config.toml
num_hidden_layers = 16
hidden_size = 160
num_attention_heads = 2
num_key_value_heads = 1
head_dim = 64
intermediate_size = 448
vocab_size = 2583
hidden_act = "swiglu"
norm = "rmsnorm"
norm_place = "pre"
norm_eps = 1e-05
positions = "rope"
rope_theta = 1000000.0
rope_fraction = 1.0
qk_norm = true
attn_scale = 0.125
bias = "none"
tie_word_embeddings = false
parallel_block = false
init = "trunc"
init_std_qkv = 0.0244
init_std_o = 0.0272
init_std_up = 0.0244
init_std_down = 0.0
optimizer = "muon_variant"
learning_rate = 0.0115
lr_mult_o = 3.0
beta1 = 0.9
lr_head = 0.00754
warmup_steps = 0
schedule = "wsd"
decay_fraction = 0.596
decay_shape = "linear"
final_lr_fraction = 0.0
batch_tokens = 16384
max_seq_len = 256
doc_mask = false
z_loss = 1e-05
train_tokens = 137200000
max_steps = 8375
dataset = "wikipedia_en"
MLP neurons of a small language model. Each row is named by its layer, matrix (gate and up: input weights; down: output weights) and neuron, and shows model dimensions 0-159. Each number is 500 + 40 x the weight over its row's rms, rounded and kept within 0 to 999. Numbers have three digits each. A neuron's up and down rows have the sign that makes its largest values positive.
Before each neuron's rows, "fires in" lists the words (lower case) most often at its 100 highest values on Wikipedia text that the model never trained on. A number after a token or word is its count.

fires in: "to" 31, "and" 16, "san" 12, "named" 8, "born" 6, "in" 4
L11.gate241:467552431483405479449499525526541492510492476445504488417446520500537472457548475486444487522481484548549559534524469451549511508491457514452467475551487491481498488566516506444445464475485526501521524482497522452519532530479576523477478473498437428521523493481552471533501556578576613614529504468535542558498548475503551501458459524506524458494547486493566506495561489496494558466542496429526504423578460507486433497438491542572478440497529528557472494473525557494467516586518532
L11.up241:479496548527506526488499512518501527499520511491417532454461481510583463523489460503504436497502450451512464440499537469548471526545451458475485482466516445531511512481528536457514527535544545546491526555476433470596433501589597485518529458522440459562470440483532469555503452590492585484483498460549491529505505555534458486466464447495533492487508522403589453554502472402472499498551489539517480479534484465519536453488503507540460478543529570563456554465517463560435471497522436
L11.down241:546534471544470418600516488548507473513443510434530471463510550469408496542551432483559542471494553522485451484523514462495498548445502515498477456521480457527515433520451531477488496507449426502503561458535532576517562474429413497447473455523543480486505519478469546510580524408386427449424513497502518460501512521515509495537492544505552484501572464518449478509481497526553529476513503622503547538503576472525509498488459456489470453491515487494540483546492533518474468460491479

fires in: "to" 25, "and" 23, "thailand" 6, "century" 6, "norway" 5, "england" 5
L10.gate438:572457453510483496531509521538488444548464516543454465492380525557527488497442442484578528527556477410398519501538539517514544523503502556444474461477516490527542510521523534565522533502495486515512498503558490534494529483472551485545469482458519505494481510529508477570553522585532530546457480538476530525506537529571587466466484642476452565505468475473500487552577480545444480464511538536528526498528446459494534545532558500526435513491559460533495539536492475501506493556582470
L10.up438:467528487502552484466448567531488448462471517611586471517459500557494535547601506485530473424521477485435522549511482478551552451522542482498486479536501435457517470423444488485484489526463455569454470525529514477465468498513496429567555507496425558490451437491515480512509441489547442505456430524472535474468552500607524523571494501521484489488449497522505452568466429446497495558449449460502485503550434472518472500516527504541468494534453550544504514491480566443517512565504517
L10.down438:440464548475577497516577466491512521506506539486486530474490464478449525476507548547434527527487515456552492565502539565562551565405580526461497436514461497491599502393473449522556537511468495534592548418455450527516446506480480482517437463479506449534510504390452465554467526518465530488505565485526496433517484480484493485433473576509552477483523526477505487504449541525523591499541505518511500457521527478478545525457508495522527547464518531500597528528509490516457502477484540

fires in: "to" 16, "of" 14, "without" 13, "during" 13, "despite" 9, "upon" 6
L6.gate367:438487537510470446530441533469492526456421516487483479420418515524428487472491465537423526527516495499491505467488556501525420552426520531557539458533451468363555518505517488450478485564543468584498532496458495540531503483499479446517408524482508514517515522544517493527450566477522534467478474455460536382507482479498532539522555498487429455457552438486525490530518542501528465483525443561482564534516453505479439456515445486533497514484465504448446464574479526522468487447496496
L6.up367:485573459471415499511517504429502547462436458509518489462449490521526458492568514503463456525534462548513468435506564558512468523490493474511573486462484383520528525589524481457486503564500503511547489511522507423524542503503515520550459519542529486460490440533522545517522450500504455466479412526438530525492445500518518498490610448463503471574532499499468551503534469523492459511482486569532463478499431547458531569511424555503474546553438473495490544564448508457580550457555492
L6.down367:468456566448485488501430505497496496479467564526475464403493511471481510510521477569518440491535509461482474421535495518591451551476503434475563478502413520432507487543576479518467485489485487465443470485516475520552486543444534451542546532431495490464496484522543462482527525397466413530476475469492542477558519553474488501450478506443487425542510481511480482532495493428463485605572534486546561471495502589532522542475468483533582500526510475526527515496412505487567524510545509

fires in: "from" 80, "against" 10, "without" 5
L5.gate446:469490464506505450515408547502528520567478496449437538537513501486561509480519516485491546523517476535483492513496541479563511487526560521530574432542490498474487529501566541451467459571531582502556427545478457535550497421507411501483427524487550529442435543434464495498534553439566513580512526537479528559507486516516482522520567458477518462516512537521474537567481478506522598547538456528572526568474500529515407550495473450576470560501531513481502541501491500498514473469566480
L5.up446:446486564517528473505435512523548486481521564478488421503502526481515494491585458503513442491608483508439424470507529536522491464482548479535558491521533490483530503488480541453506460542519487534574490490462402592480517462524450547538512472516528505551485554582532532440480549500510481486465561521460438534466536526538510514475520445489571462515466568504438484595495531533500503534544462541518505556533485520567468501457522539481573510506563465502524434558526506490458583465535409
L5.down446:450498557521568499499477479438517468435438549498533510389466474514459436563511473529580551544513468490512514509521465492518514523512609505537495503536497496567495461526464500511511449485514414502500504434503582416464457523490518518512547428480487435443453455540552568461522412480517493442595521472462518476459503436504533382529474467547543457518500481562532447490456467484482514470455531499546505488528505526577505403549479481469478504481510481504486501467461486512499517522515531

fires in: "to" 24, "about" 13, "with" 12, "on" 4, "expressed" 4
L8.gate406:495524473540489462437546494585540550499489436460482460500527497502511472441499480519570456504461481483472446504494537549556527428491503468523559447478479450484508506559487518425511488537564486510488442536536466462548480507489539482458571483486567606408529497496526534457444536547505520545506507513541532529491535559518444530440558479492529459439389520477431416579483522489524467515506425518563489493486484571478493529500451496575450522485497489516548552495524439511475555486580495
L8.up406:416528503498486505552486569377431496501474529501472485526515409567480458488520559452535487495438488442484465442540484554556485498514490552501562494520507438470454468555449507535542440422466533546564515508493562525461435524487485508526557477531538546556488542457557550452488482542513484550448525517496494506494528476474516478485477453497509495533554458429491510479486527539528530481484477522588500518502513508538534489437512446490397582470547456449483462467457420540579498504454495
L8.down406:573441490533465517467443472382472490471467566503452532400494472553525449503539580503548528541523504584531544526504493549557495494505588472593493420498510566529488448423479510550438443535446530501455550487462563464526500484576443474502533515529464456532509461502537540510474463497465412542472507474478484531486491562497503442539443479505459491543489508527518475574507502515493485593506476530502435512469555545518511503430476518501525455449472493500489468485447490498502441486520525

fires in: "a" 30, "year" 9, "months" 6, "years" 6, "hours" 4
L11.gate255:431552507479476488486511528455552483508556437551528506462533526468571483566547503562531531498466492443478570483442446462530546520483449458529488492442511532582536601495494546539503383502505482463592549518527514520575482528512487426493464457483522520513522554543534508509375535494475524508498516494516502506449551476478538497495481556519512434458517534520450474452526496455467525462502488585559427516538473446517478457488480538512442500543444539554555452515462484460505544438476484
L11.up255:473499427501437471519544501459511518546473551557444519536554508515492524555576402587498560533453519461471487500492502550480547553581495477411464500491524574497538551449515478583419556465465473506500483465438519519505491515512535526511483588469443538461511503568496484555434543441516488545525530445477474464456469460488498479427530509542529480493470518428495497503508484494480513439538479420573469464536531471471498409547504509511505480470493464519538448503440449559518487478552549
L11.down255:505477441556534474506568497466488484518543450496523518488447464460512480546494495502511473507565507488406488547510530503514533500553512499469536458460531421442529462505493501447489466496462552535531511526499528569525521472465566642535559479486545495454464573543541444587516465407523594399410500530477574526495504520545481438497523545520458528502538565501455457480534413485518484506531481522487506475504504469558480537507411503497535533522555482481500486507502538472440538543540507

fires in: "by" 42, "to" 18, "of" 17, "with" 7, "alongside" 5
L12.gate245:465496492507487494493492481482523481474524522511417469531508532424536537542526540482478571514446510539546444506511464536460465511476536502524556434433458537530514527458451537507456449479574459498504540548559609472518488495512511450468496578556503517516521520475511594579493494523551450563503513486527479491462575514540495479554470455447526493458491427515603460435456549484527560516462472510533456421478591513490504485505584548511477485450536529407512481508484476504477557458503566
L12.up245:473559503456506492465531481462498512449463484468507462525488545524520457430540528452504470625530567600521537514481451540568474520573552515471528502505525519528533522511470569507462539477538483526503521431488483435482402486512450513556481468467487528576463451414534560467540456506462532533527578585492468455434518509521462520520446498456506454483524457547556540486473447534443523463439526531521554497506449454457528507468541483593515478514478512492431498451525491535492456478531545
L12.down245:489551521556527442487492474516450479478568504476507464509491408560493438460526532508509514504549495507513469438531522586476513523564559605559474435533528529540521494355547504511492452515499516471479482489496483495457497505548503459484510497508538495416490503464481497461507477512416498473502506506452459492412497481448497547518493461604532481421473512531463543521464398534473489469511502555510417536529527514511550552570486480531485519458539414544494476575564514536481498460530501

fires in: "and" 94
L9.gate325:488553488526437508471549463434498512511543554471492470548538514544504447472437438484543476539440509541540486451486509506421513461481558479486495464414448476478506532442456475512465579601510439489464469490498461532498475469431519429527484381458523488523512492476511474453503480583514552537500481472541499516503493547488479434492515531433513501492503489550560574489466505514478394512512485598496497561551548516519499474421470488514499480446538509557517481559547452483394497513499508
L9.up325:508514494496484478520595493507473411511485529526596521462441529557549519490425495504501512467503565398498503484505480503549565545536434506595538470513572457456444560543498485537477522520434473533544436510510496496524483504486569527545460429533507454540465563422484458469496515529515527496509524514534489537480539544526497508553509479508493520470475430478468460501499523484432543568478527507529546494464471458526508460523514498451505507555432455590487588540513426572504517411465463
L9.down325:548554472543433466543566471491491515551495505449555501469479475461531495522499493524467525499518498454443483483481492515539487480496518450524433522442490475531553541578573525503401471562490484501527498552629483546477605516449515518488528460523477534511573480538522450467470523501521477564490580524486523514547547468432544536422448536482471434561508568505511427544502503496492446487519453520475521519452519504514513519392529541533518456439547510551488546429495471471542537495451539

fires in: "and" 58, "while" 10
L13.gate362:452469410606528503445511517493503491507471547487569506464469484523451564536448508545507490569564508503514472520461480473435504511389469495502495435532526504457476495457521506569507545495480482527551459508518489512475449556584537469459410477583482482512504519478525529507482552547530497572473529486513529463427467499462566521545414503454519489481470440532556472477524491445491492454535523464512509476474533585506481488458393473504476507526537490613509478497431461464453472453460503
L13.up362:439462509482495475510528483496519535519425517532587505433418530594510465460498544511521436546497543510502485477570456493509485536504504595499485565500502503470468506494539503475460501531473574483557513489507543490492492521594548497507507478470463484444502502517563491560579499474404535588502527489484571569554552508542431517476448518547585513465425514449476475474473495467511557444530488438511573470492543490527522580492403472485468474490508502465498471490498561541478527437503448
L13.down362:451550500476525481494551511502512425477446539446465444357513502541500506508500516445484489481430500500549516568558468538520509427512617538501534551498454614575528556415480491445538505498531478466458541474475500475538519524507506522564519547480497523409458512452474481521467479474483480449478484456468529541526533501573531448499436506482464477484546501509530568484506437463452540521510515455503438508504512535467494464470576514520493460463501474539567557516528497424533508507432466

fires in: "with" 65
L8.gate413:372517537564459478418474465505587453523464482510469490520557432549556511420483523481485461504527461542502474512512529436496501480492558524454433545531460478460521502479468409507510498566477481484463493559474484421503485528507571561544512432490515543482478476530446568542397534548487523506467478577519515520507508523455479473460556429527578462459561436543500468465504531515478504490548438557489469508460521512518489499580545491470484445474526493565515496475508476532543466534512456
L8.up413:502550492516448452430555484435556517518575536497444567456481535511510481533443475531575574502487530524383583456495515516465483504514520536528525433455504582521500513501528489459479445532496460534567504503492515508459521430498472561474528514583466521512502545450502502455481547501506557489462543435602400517471457443436506512535403527516534523502504459472535426503492518460526500488570542550530463508469467507474510500516514479440473509505507509568449524534539496563511455524552510
L8.down413:440502465477495497428524563562458522412420507455502420525528482482552420500516525444449498556555498580491459446502502570394558510541533512561507511537480519535590501395486450475556461489512591469565479468527499444493528489513496513466551498536515465488424494535519484488464471500546524526487454491486502520521534493553554477555487506578526516498526491465462462471498454469458482492533408510500506481497458536555543495481530473524464532471544481447475498515491452457422564508493559

fires in: "to" 35, "on" 28, "in" 9, "for" 6, "about" 5, "at" 4
L10.gate312:490535506505475532519532536452464513462452539487499483504517434520572468513606499543503549550508498501528433549440520502547508473466504492502542484475436504478521491529420558497462510515495472495534520502516477494516517437485483537539451581481544546485570543490515535423526488514486439547467448457528575546503564530466477511517473503490466454525374539576472528489517534553439536588462461572516435616543491522533499546547467505534498501514543475533438492493577503413533469489482537
L10.up312:496510536492501508485481499372539497544440525556459497419438505538535444530404501529485518537532556545470521537465464512541497428562561541482521510500518527441530460558548494514523474545487487545494441511466503474542474535493459583456559491459525470526498510522533489537540476566496488521513486421479491588431508522544539455468457526495546452485456561459442492558524457460484541515524482496508495480553469503542491471478496421505491485471576455472398429394456450497484506494503536
L10.down312:495504579491505498478496443489573546494507430477480571408491473538416503515570534478511581533510493445492447509492502545516482509506538500522572478489544479532439489523552494507498504455492506522434473453467520479511494593439532508496556468562406498502555530470549517566483496449525518512527516508512538555416490550419498469434407532515501449520478563544479464514400512516550490441564468507549482458517539488552540462508494510464536501462492429505541453476467557477495556505533569

fires in: "to" 28, "as" 15, "for" 12, "a" 9, "of" 7
L12.gate413:380524489480491555454495527494549449468505519523514377484482605451468556449464474517506492606440463526525453471482526509451521536465536480472472475529462500470462466506470527516495485535500554538483520512474402470470558521525432459492469491546552552454464514566483559516475500461431484528509441498470497504495515555526495488426428472553498498468538482458533525543517471489552493510472519510566555484510496469446467567538504489453505471652521542445484516483533504456527526479486502
L12.up413:476506500410515601432436556454458509420540510467499490511418455511489445508464497551462507511465562594514438421461495560490464524461479494473534511470418528472526467550457520567486463576509454503557548475475538476560558538509515498480446477592463456499471510508456555436518498492454496471508539479457561478519524564532570515451484460521565451451533532504488508508493518507502493508464513539555522472497616471528508456531539483454485515490524479505501542516470570508460523571532507
L12.down413:467514461467488488502438489415488440506496541441493466618525482556458473441498443579491518575517540548481500501490533553506565591452532490442441470546476528482496529474478471506468578546478481410496533498533510524511508547535536538518444516460565481441465478464484496492563454449503508468549469541480544509445516473472537491477417437501487509549451503475536488517496476471465537492468442498466539525554512470544488502494540527499529514494446519451525467436374530476581568524556473

fires in: "and" 32, "not" 28, "cannot" 5, "also" 4
L5.gate296:553484568479515494494533443551536479558455498472544454477515489521479483409576508485520533571544503492529463562515537466403419400486448561490510452486471497473594445496494518544491466568519552505527473485505569460483463450516495519470544555519526455456459469487503523474522490542469558485463556483554545553526500525477468552541478464506568511500474490498531497510490443518394549418551457492498460448512481504547525500510432458531429492577529546516476544454533439519446494480489469
L5.up296:515465585509547495513535490538470444555470538491521424481461516528460505433458524509508515593469599518489437530523559442471499536492454556472518502547478531485527523483557426503517462544498550444552471464485439547462431482503556421512483575495469462501480472470559522546519500578525453516500536522463517530536522547493501530503501504536544503516525510509520572487490458447507467463513517527486493479523486435529517422537381502487472532594540577480536501511505480457502588410532460
L5.down296:521590438575498457528483499506533511563588556535492484378464501493508506540503476568447442511510489489534477483509496519578522453532570473468464549499472490514558504563512549456471530513477418471487576548499520418545563513497505587523510479477494502433561467525483449506513503534473551530521500481529506442415447575493499459518550439463483524522489444500519461520603542542492479485464511496455477575533521515514533531482523581469454499443534496549473552532504457515445498509502502

fires in: "a" 61, "and" 29
L10.gate176:548553513491562436516505535490531536553513481459493502551492469545494459539462533531480422475509524450476519377556491491497521536476534485411434482474527522498547446460497448533460484453527464547521527450518475513416484499437521478490428525472502495551476500461495487493479501547515484515479536459483484530502451536482541493487446504515512455498407405503443487487583468380499404461463449505500450550548561551532454478462537469509566477563558500536485559514484485490424524519462468
L10.up176:461517519484501549498494548454506488540515463448491560494466519461475517477534496516531485575502503472507521462452458534485429494529466522496513439496558506463476454584550495435516559504530444482488518496465520575598472494545463546482528512467505577478502444507516478532473451510595479547521473509507521491421486558546573467455440469583513576553441461508495418423442551496514553543571509509541515498471498498538457492402557513542489512565523430497472581480489472527455439506469512
L10.down176:447478504507422493499461440523462506515500549509467500436596556535512510417457523451505563427443530455509419504544523462473507539503528476503478457524511532436497523391478504499508564502483551555507447613526544511541442532525432456505514478495488516426563502436519441571480534498447474471504453555509510545451495525559523521501528470427547539434517491535530530546549485576467552500488475454506474446533529533485532501539490511520483502521497528503467505460503488499578553421561483

fires in: "to" 88
L12.gate171:524497523467564491492474498543542484454561527517523528487422513417500496494539542556491493468479557477526434488499535509492371460485590519401476465482425483485523582545544441455537489511516502509481546505492542559509512480460496445478497562383472456507484505550523550526473511536496451540510502497476537541567530454522546482503464483501443463559489414446490471624435489525472473534456455533553513492493469510499462495532477452409452484503530461458539474540476497454521494505501483
L12.up171:472478481482510524421467568470464464508557492517509436450453465389488527534489443587540505565507515583510438512540476443491444533416476456540513541505514510515555414458561509501511508477550453473505511498473529462507461526422552468566503497499512462573498498539505523501522472578475505567567535565493454520488515516456513482428516511527511547506519506511443547418449507465551515483554555492448521546515512479434549492505567523526473469589497479471514526534485436474467517489540576
L12.down171:530483502523528451488538467491525537533507560502496421406470493550560473499481511540440556469468494516491467476463501522504454545547574491478518513488448529490499533543435564465502401527434420533518476545559595547515514532460463510480485543519481376471537493415572439532496479486497519511515499519568545488520427510544582434501486479531486464559526451496483514506481534526489505510437490462506507494502512547511460550485465539397466455540544531518441519521430502528489567454531479

fires in: "3" 28, "years" 10, "2003" 7, "year" 7, "3rd" 6, "best" 6
L11.gate415:453474548485453558500456591544502472535536438451497486485442439515533482526521505532457537526508510465549559487581464537518563504480489496523485535412542543436527442525507489480519514515544487436451491572476500536491439447458548464544492546455483484597550529556499533557465476546461503480472523485482498456493562434525478462478545490479592489470516548605510504443440461462552481481481429442554478464534453497526495477491528423488449527554504576533474442556489509480504476518469522
L11.up415:471508560461548499473478482425578490566521476531421472461537553540593500524465515497487524521508488483511474492490538440502550511538481566418503458471471485543485524512488493464472449555528530554466501514511538516439476472448507508449476455550505493503537459560530513569511494492429536478560527437504552395519439496466535454452473507538477521459536553502472473456451497500492515479480571551508542583489486472481484433501432497460417428538429510477544479504523445576502493439568575
L11.down415:468434469501501500486493487429492448520534573533516534513466535565467538491442563522458483508486477433518603481478494475492517578460536514561524524459512539555452503538578528489448501533525509479498476599520542527482495470481499519567492458550477553536554533518523489516531497486505452454491541498494440472510505555540554496468531506506473439494474524492542513557486477521458513468447553434506505424485583508544581561482515475490554508479495499444521480444385496496542642535506565

fires in: "and" 70, "to" 26
L10.gate217:503510493503469479480459535448534478514474537502567458589490534536469567489423445493498571458504562535450530521483452465566433464465518526458433496483476487457462520430540514468484460540576504424520485550512487450500535543475526463509574487518565491463463513505497512492487455511516512487490427450548503500502567562500546456507442486464564502467514456565563537567515490463466539511497573508592515503427451542540530466477518393547502498529497447543537569529458468554511508528441544
L10.up217:479574475534471461540495537529450490542538465602472563451515495482428474472457500504560400515517582495491467468532487469519498477472528493441517537555468496427527522555507532513500488519479565566502428453468535525472487498542516501517454424475374515508493453470541511540504560444508545562578537547473498492570546503554450524518476443519573525530511427501476436469498482467460513494535485438448597504506512468497492454481480463493491539499516538498447445469477556518508581495520483
L10.down217:464518477472521504521584473556424470506494607523539457343437512488516479496544536485446461481501521555575529564540568448569518521513531510540495554516539523536493492452510499461514481477478534524571508501488521546507478577522531525515456544467484445474535513544428425541493495534496504504487532449486471540546550521501468504449493475513577508467535410537507570436530466496449507467568490490498485528538459543510523512497413480494481498472528535530533608456491498466519524506458445

fires in: "from" 49, "at" 13, "to" 6, "laurent" 5, "incumbent" 4
L5.gate439:499441518459496496453509462505555467516506506408517456455471505459566510478562477442448524581473556430515502496467476509535488533487459550581563501490527522465524523490444535449470474505463496433474509510495482509463568522548522481519506582508495518549548470458530423487452558541419429568526560508469590483421510530482596512439520441482534480534488487394481438560493488513481521446505495531530552529537480519502466527547512479473567552479533471504523490520529471542474554464544448
L5.up439:519473521505451520536490467552471463504514431438493532524485525523599527457447542540585536512537540540485480544494549473473460391465571488494459539553539497421583527466551518500510468540427543481438466561472488481489483445484530531453500506473545490558455531391448473512527521570490470482524534473491492499428480525495552474465527449532525444548508520504415445566507506517479527480594491471498485518469468510521394439498452471501475600478492489540502493478517496518466485483508462
L5.down439:500484443501533519477538530528495531525581471559488496474508513468493505509518530488489459564508417483541493471468457548489501538509592464501526472497442446619471469502448540479548450529471452515471561482537481456464504476470441554527438497555476457424525453555541551548537463514499540546513473451503518431484578534494571422484438490464521514483430575453502528459537440550493557569485533528492437510497497495523533498553556559498509456495547447512515527464601433515470518526531496

fires in: "to" 20, "it" 19, "them" 15, "him" 11, "he" 6
L10.gate116:501481469500480466496530528504476481449544496486488473422435521457466441471429480516560584500418480497530524408477481429478543486495488525548539537504517464476507471582524523578532467490537481479476502589444499518470467456520488593484542496517426504503504493557433539544588497518472453550524483530580532486487534530533504514439532437509509480558513527526479477460505544492456499492499588447577579480452502583405504515516527502475463509566518440495522542525440489491527437528486467
L10.up116:534512465497484516459431507484414543453594568545484427519553477456481501493513538494437468485453509476502507511539523471477472462515455471478462509570398516480489450556526553475545459485488497583553499541513546456493502524531527434539518468530538556551564514522525505578481564500567525459470471513510522532524515437491526516480553461480503483415483442518577500508520481435542509488573561439478502454483518472483506565504578470462568449500470479418473511516471528549526583546547509
L10.down116:551546481514500477483548467497544510502486476546474511470513505563450474502449475503511554475555536570569498552490458441515532422589360479488507534464527506451522366459513500519491507516497536501431450501451526527507488518527503471494516500460460544484433546510549452551480546552522528550442498510470491501476535473552462600521530469503490491490479470524452508522534489500415499458475534467513500479477539477460490468533577550551563592467435453470433530456476573467460483520466512

fires in: "he" 22, "she" 14, "him" 12, "it" 10, "is" 9, "had" 5
L11.gate102:528437456490468476459488451491461456480496525420486556500430484434518473503436449476507577488545520504547500508550466426458493493529450546445516473498441480459526526565616459511528457566475391506522473483516483468435531511484502491503518550497499512456515515581548488561483533516482440452497447588440520471500494482455502458492531542518655529557456498518496484473480449492519520475504498520482480504466461500422538472544495587476497436522534507493513515544526520445547493512555467
L11.up102:524414404575434487549524458456508557484488507531528545479504524457509492509469536505566549488508536517518481439537500486501467417528508535484465539460492534475469486502576474540508494492549451562526476558540409551456475459504488564545526543483505473488464501521510512529539541522477510570520568565484376569501461523529484452559525497436531520531447488503482539506560430546492567521495510562500493470536495602500432476473525513527422424500532516447503515559486470549477494551477488
L11.down102:545442554468478468470554469431536504450470547523449422504491497440472460517489459459533482565481500461509482479497429445539490529537482524455523529478486440489485512533477520552536544494445444505565490567512482549483505552477501454462488478507525530449540538560517497462465489475516495481523583475433522419556397423479476536563463466539545489502489429592446479501515430504523526496464492496513489449469542480495536422469531545458458525505450597540501444478450491451501555433474557

fires in: "of" 35, "in" 22, "for" 8, "within" 6, "to" 4, "on" 4
L11.gate109:476458526592500523442403554505524514599482435495474529445521527508494417485514555548523472487506507507486454446518534506551479468523437433440512523463504553473527548528531418449427449535507513502514469538489549501509546509485530468550501505505498510552457484504522471466500568496619542561504558504559552507517548494508475437474424475412558526519440498474558545451466508513485466516504485562609477451488492547508456470473456496540493530516557515464523471518452480528469494475494567
L11.up109:460453499468474417440444550530512533447445503547512538459546573549519521492475440536554526530484439528461520483483530550550502463494539553473513479405545501491517555474474512505554416544465519577448506483519588482513484528555530514501526471484453548525447485549590473520486507491474476441459444517481448472463491500485515505452503415505447503589505501581480465547463470517455472453516526464580437534491518479505501430518535481486487447503540486517413493523436403494505558503495483
L11.down109:489503507500526514542523483487505516437504579500510522394482503492505450502520482496473512490512572525593506527525483548454480539482642546523567456541518526540499410515545485525521495450522529508550498493511548526526437474494544520460514491451527462603510452530503597468449468493458481541430497471522469531461486554553511552465457536636536440571477531494525518513463527508455473535533481529474508513473474435546543454524515457488503483488483524477505576531457558486555506419487498

fires in: "and" 38, "well" 9, "also" 5, "as" 4, "either" 4, "area" 4
L11.gate414:501504544473576505484534562462502452535574578478559501516542552504527487512500456524523419503423528512470541518520497505491507528436490520533489495489535557567526535527502552424513489556525453554468487586424489541536472496442488549511411519511507531566486545457532488499433443540503467504466520556512475540472565524509447495545454477476500524474572516506589489545485504377553478457475414504500459498589480490559524547544490463471447466580543502517534502456492495503549506527516481
L11.up414:517469459408595473490526457556499464562600521482512490556431483457502500454503472595424535488517508451445501493485500505441427462459505529392469510466522489522485536463548522487460512579482500484481454539500463520522465532544507455487422490508511461522476556497557470464379493490551496473490562535523500506537520496532484474477458527410539509452515504471538510451470508497492483471511518524457496460562462558533533503494455466465507478610485489468490529485444426509485590492562501
L11.down414:475548493451530525485448506482483453495513588478488445506473526497503490463411444507546447395459456518464482535472497538478528516521464411527499461486502497489490446486459485460588470492424540597563489540518469543477426456563520472484486474517510497479507440517468524491422449446497512512503506515495540590476490487503465511461427450560496520599514496533596512517486476498440510440506469471479480551486572514489462492418450492450429474433521563516499556498437487546531514481503478

fires in: "with" 90
L8.gate405:416528549530501494468544448523482500483515500460452510609508488510520462492509519536501489475553562550513481448448502457511439528492595504506562525597482493490577571517501504499453400566550519552521555463473516452508498547469502422465546459537478543506494458474507450476478495485458548507504482469428463488522429564470511500559480535466579532486410507522527473451494533491494482505536420508492498479600568492501473533534481448560452469452589484522538450490499520491518493547466528
L8.up405:535540461468446422551514509519542522459497512550448512566526496606513498489510460579510514459504548555549435478474524536502434494439492527515486518539379472524523470539436524541424390589530516505501546476522532459572480531514488500535548466549513547462430501446456510487462529488510549494575525474464533491490455485464498477519504490514505474445505511497557487478475584545509531507469572491495526470481472541527584460515412461485563519473535443532507433490525469518497516462563500
L8.down405:456515514482474453475569473498434466490525536472472492552413499478499452458510509474533567460517504422538472478502514513439385511490573543540527465548440423500552500487437521529471431499591503522529497499518527617510506546509544463522476469438500538417521532418504517413542481456442474473484481491424440517499446499460448484527451511476549539511518494527529531556531486503471500495481484518532513480459459486567476486440514542563434513485493549537530466517467545450483534464494419

fires in: "with" 19, "by" 12, "after" 8, "while" 7, "when" 7, "since" 6
L5.gate120:485493459504521460479432490410566506445486488549524536513526531582543448545501497474548460473487502542495445486489494494469603472543529453533558432538550514451532541547497471479512460538494503547500448417518499395471490498594488492458471513542489473474523479413567536572443481484522396516450528491541479439548478532526506505553490430507498508448528457523555525542480490495461583495474517448504546434515431527520492468543449463495577547517487496533466498526429493518479507507538503
L5.up120:537528492509490532553484552545537541512426527445464433540528474511492506500511491586477561526569546514472452473482505475541473585486502543554526426531486524510594524451434467476485528414545472471506459490522471401535456536517550506543537503545555515518534446430480511506500467557531493440413471511510508537472527492467492454533535474579519459542558487493476517436439564556524501526530539514526496433497477494479535497480519473495498524565487495582521503506554546568486464553556600
L5.down120:469490465507601497487608508531493511460469496470515486534477490509572470482518466511518498475569514605477477508489467489504477542578568522488587469464506518519482468397501477535493511434583518475558486498540512471475474540506542416516541455473513422505485492433563496474481522437510520511482484457438507460469504534492537495468434532558540444427529592575511477459441528512513444556548498599480532516498534556469517535515453478508544520536491510570533536544482507550552511522533491

fires in: "from" 52, "at" 36, "in" 6, "around" 4
L11.gate383:426515537491597583548483507500522503546487534518481514516475467450564474463550538520523525474499550483519458486499474533454547478498533498454502449559458498470540535487513516471481404473492492518552530505382490470575452490473505531570513461488452546418416548502527483509490522534467481532507535558509496515414519526464588473427515485519541467500433526513544453491516489494424460484537482492503511554540523516491440491474515438561531457485582466423592450514546544533526540501552465
L11.up383:478456521482567501531396578492490532490554446451460518475492513547511482413469594528510498527500563483505502533577488509549542479493540486493456491592465539483530444518486560513463503517507546501480491435510525471469463445503461506477457491435444509464484505496490531581479544524513511510483510501445447354533482484555461444448521495484582453561527523489401526443464499518505463509525489518534462486519468517482488469448503510498558512471604434459422477464489542490522512510445461
L11.down383:489493509508479511445468566546526508484486568513477528434499437486534581489546479497499552451481477465473465525531563546540498479517546524484578532524504479496512483601551502440511529482490543560452477483541524563482478462520464460498539467475517386541502437526528527468490494448511509460537487445464432449562592490488584448510455460595501433585483450451521486519450515441506536502484479520486483567456482516469485510456490549470449486491557520444450529516447504432508533513591519

fires in: "in" 33, "to" 14, "into" 12, "as" 8, "is" 6, "by" 4
L10.gate13:444549507482436465530478473494488594506504515431451489485434508502563532478550471570426539511540443547500473483517419475447497568407528551507510480484460525466570535504567509424430494496500494440519515450539442560465541484474484444431531498493521488509559488568427530540521494487479543488484513441500583510426516539523496439514472464469441491497475463525500532485470461568493437552525457500519467442481504432418492471476493485518466459537456567509448474567496474454483503467520521
L10.up13:503425522492524521500482482486551463539565529438520544486497463449492478484480415479457579585551510513516554559539491529488484509404574481501513509447451496476490492561501510508524442480483485515537433551511476513513504532476517504541572440512485469468472459507479504525552575455474497601533598573454509447464476530492532514456507442490440553505512515465458473470434421554571508533432549568530518429511469514462398466538489488529459463515530524511503500496470513464531528424490489
L10.down13:493577517454500557501519467445508469492477603524525517344467478503515510527495473564437498466509558532606447500480474531468501475481487541460596503485481415529521550477517505498591610498444452431582538507445574492569491509505526460490504497498471466474476492548512486515530519505522512505479436478507510497460494506440553475508464470515540516521450460522456501493470457531459554566465463505526508522471463524507523413505486548459469490483506506565528527493462485572513507580524471